Part of a small language model's weights: width 512.
MLP neurons of a small language model. Each row is named by its layer, matrix (gate and up: input weights; down: output weights) and neuron, and shows model dimensions 64-127. Each number is 128 + 32 x the weight over its row's rms, rounded and kept within 0 to 255. A neuron's up and down rows have the sign that makes its largest values positive.
After each neuron's rows, "fires in" lists the words (lower case) most often at its 100 highest values on Wikipedia text that the model never trained on.

L5.gate1134 [103 115  69 162 169 106 107 102 104  73 115 130 180 127 246 153 134  92 151 122 118  91 139 182 153 151 174 120 149 110 106 185  76 167 126 109 127 109  88 128 132 157 128 107 107 115 136 146 112 161 159 124 155  99  86 109 170 148 155 110 145 210 101 158]
L5.up1134 [148 152 101 103 101 109 135 112 128 165 143 101  88 167 121 122 113 108  57 108 138 159  98 171  76  99 141 181 101  84  96 117 164  79 119  76 136  71 178 127 125 124 106 121 156 154 120 124  85 113 146 142 151 137 126 144 167 141 127 115 112 135  79  78]
L5.down1134 [165 161 177 150  75 132 131 105 100 150  41 102  86 147 125 127  71 138 106  94 119  92 146 100  62 154 158  93  97 165 106 135 107 199 159 176  98  88  99 152 125 125  79  90 121  95  97 112  51 100 104 174 145 175 157 150 174 174 108 130 106  95 144 133]
fires in: "the", "with", "had"

L5.gate33 [183 131 155 143 128 124 139 105 111 140  96 108 114 155 120  78  54 111  63 132 111 160  97 117 119  55 155 160 125 129 132 165 107 172 102 114 159 140  96 107 193 154 170  88 164  94 130 154 105  86 144  68 166 152 130  83 165 112 131 169 150 114 184 150]
L5.up33 [140 146 105 142 161 160 152 151  90  75  64 136 116  85  92 169 158  46 170 166  98 107 159 140 119 162 129 147  34 134 201 152  96  94 117 158 109 121 119 108 139 139 118 148 161 105 126  98 113 145 107 132 135 166 137 154  84 166 171 151 132  93 179 144]
L5.down33 [111 104 167 118 171 139  60 106 136  89 125 138  92 133 190 132  75 177 100 148 144 118 141  92 106 143 109 125 167 179 140 166 141  75 167 124 163 139 128 128 118 155 100  69  61 100 117 156 171 172 155 141 229 162 154 138  74 145 116 142 140 137  84 184]
fires in: "in", "with", "under", "s", "by"

L5.gate247 [ 88 109 177  86 126 143 128 130 158  78 134  94  95 123 150 136 135 109  69 155 134 148  93 171 129 128 159 151  93  99 130 149 137 154 140 166 107 141 133 100 103 185 106 187 124 152 133 107 174 104 165  99 120 115 136 140  88 150 157 188 100  98 136 101]
L5.up247 [133  91 132 110 135 110 123 143  91 158  88 104 143 123 137 153 158 107 144 153 118  67  89 146 129 188 102 102 118 128 138 137 138 112 109 152 175  59 150 101 163 146 182 114 111 152  81  93  90 101  99 137  96 159 174 135 121 158 115 143  95 122  48  69]
L5.down247 [178 101 172 131 157 111 163  41 114 155 213 127 128 159 110 148  98 114 153  94 169 123 131 149 110 142 129 152 126  82 140 132 152  58  82 129  93  91  90 172 104 126 172  39 106 115 160 122 158 135 178 113 185 110 112 153  94 115 182 137 129 102 176 132]
fires in: "by", "before"

L5.gate856 [142 150 123 162 102 174 133 115 127 150 136 131 105  97 175 132 104 109 145 155 173 152  60 126 116  92 118 131 135 104 137 130 121 126 165 102 184 168 129  74 101 101 113  62 130 113  99 128 144 154 136 163 155 129 192 133 135  64 126 129 156  99 147 145]
L5.up856 [114 150 102  78 114 115 148 118 185 112 129 127 122 132 139 162  98 165 136 198 149 157 122 135  76  83  88 170 119 130 148 156  79  79 120 113 108 132  98  98 156 148 141 113 157 159 104 131 119 151 137 161  99  81 140 146 123 127  96 152 156 104 102 150]
L5.down856 [ 98 121 105  67 130 102 159 110 175  94 136 123 125  92 123 138 145 123 174 169 150  73 144 106  87  69 139 154 156 121 131 163 114 140 120  77 134 147 208 153 175 171 196  64 145 111 129 102 118  86 124 119 177 136 123 123 128 150 125 109 113 134 183 112]
fires in: "in", "from", "by", "of", "years"

L5.gate722 [100 112 128 140 103 154 108 188 157 154 156 169 136  79 104  78 119 136 135 122  38  90 140 168 160  57  98 113 139 135 127 136 116  97 150 206 107 126 107 128 120 139 238 104 186  84 167 149 188  93 127  98 164 109 140 191 119 102 127  68 167 105 182 108]
L5.up722 [ 83 154 137  99 104 122 181 114 124 153 160  62  83  92 193 187 134 174 180 139 187 138 184 147 198  97 130 124 100 182 176 106  97 153 144 130  75 154 142 134  95 127 120  72 135 160  89 131 149 123 102 123 154 117 117 138 127 101 137  74 154 100 140 102]
L5.down722 [178 116 112 141 129 146 111 109 197 175 126 122 156 124 100 158 118 108  99 114 172 113 127 113 173 121 103 183  89  76 130 171 112 162 184 162  85 151 132 120 144 115 162 128 199 136  81 174 125 139 143 170 149 143 146 158 125 105  91 144 135  96 105  64]
fires in: "which", "that"

L5.gate1021 [148 183 146 143 117 147 139 113 142 121 139 132  77 178 182 157 129 161 149  83 169  96  59 168 175 177 144 173 127 155 136 175 179 139 137  97 127 157  81  95 122 138 103 106 166 105 149 154 143 123 115 132 109 135 137 114 146 165 104 135  98 146 174 156]
L5.up1021 [163  93 109 161  75 108 147  97 154 110 134 155 117 139 100 107 173 127 114 118 162 109 102 103 107 146 115 152  79 127 161 159  64 140  90 156 143 102 123 139  72 197 115 136  95 173 142 108  89 149 109 129 124 139 135 133 121 144  84 137 162 199 125 164]
L5.down1021 [ 79 171 144 152 142 133 150 135 172 146 134 168 147 121  79 125 120  94 168 139  64 160 137 130 139 127 130 125 121 194  86 124  79 145  75 133 151  80 123  79  95 174 144 168 133 106 129 135  40 179  96 141 148 106  96 140 162 176 118  83  89  80 139 107]
fires in: "who", "which", "also"

L5.gate386 [153 138 144 121  35 118 128 116 172 112 164 150 127 143 135 172 111  91  76 108 110 145  97 122  71  96 173  87 126 117 119 135 134 147 140 181 126 152  91 118 132 135  84 213 166 147  94 119 126 151 130  65 144 177 130 101 155 148 115  96 151 117  92 123]
L5.up386 [172 105 120 137 180 156 185  83  96 142 109 130 105 154  64  94  82  72 149 209 146  80 173 170 115  87 154 163  89 106 133 101 165  92 172  85 167 141 115 108  87 154 168 155 129 148 146 162 151 153 103 125 141 107 115 141 144 138 153 178 145 128  78 165]
L5.down386 [ 82 102 186 164 153 149  94 110  78 107 188 108 148 212 210 134 138  83 140  82 132 106 116 124 195 124  96  94 130 122 138 163 103 151 177 120  62 121 166 111 209 116 152  95 156 178  60  90 103 195 132 173 187  98 185 106  93 169  94 194 142 148 185  90]
fires in: "the", "scruton"

L5.gate1039 [ 99 123 150 123 130 197 114 149 139 108 142 130 204 122 127 139 120 117 163 148 120  99 130 119 117 168 115  94  89 171 104 122 149  95 133 121 134 101 128  43 174 122 126 150 144 123 145 156 123  79 158  59 156 132 120 129 159 121 108 107 109 149 110 140]
L5.up1039 [130 199 157  60 188 175  87  93 136  90 125 155 141 100 127 171  37 161 153 121 110 135 108 158 147  65 163 136  99 149 127 206 132 115  70 115 111  78 135  79 112 140 162 170 110 136 142 106 133 110  81 143  89 140  92 119 139 121 122 146 136 147 144 133]
L5.down1039 [151 207 106 106 155 141 204 188 100 140 139 151 116 138 192  97 145 171 118 129 115 122 154  98  81  87 137 161  94 138 136 109  76 162 131 147  91 120 139 116 160 108 119 127 129 140  83  84 124 108 194 147 102 127 144 169 139 180 139 146 166 146  96 133]
fires in: "the", "late"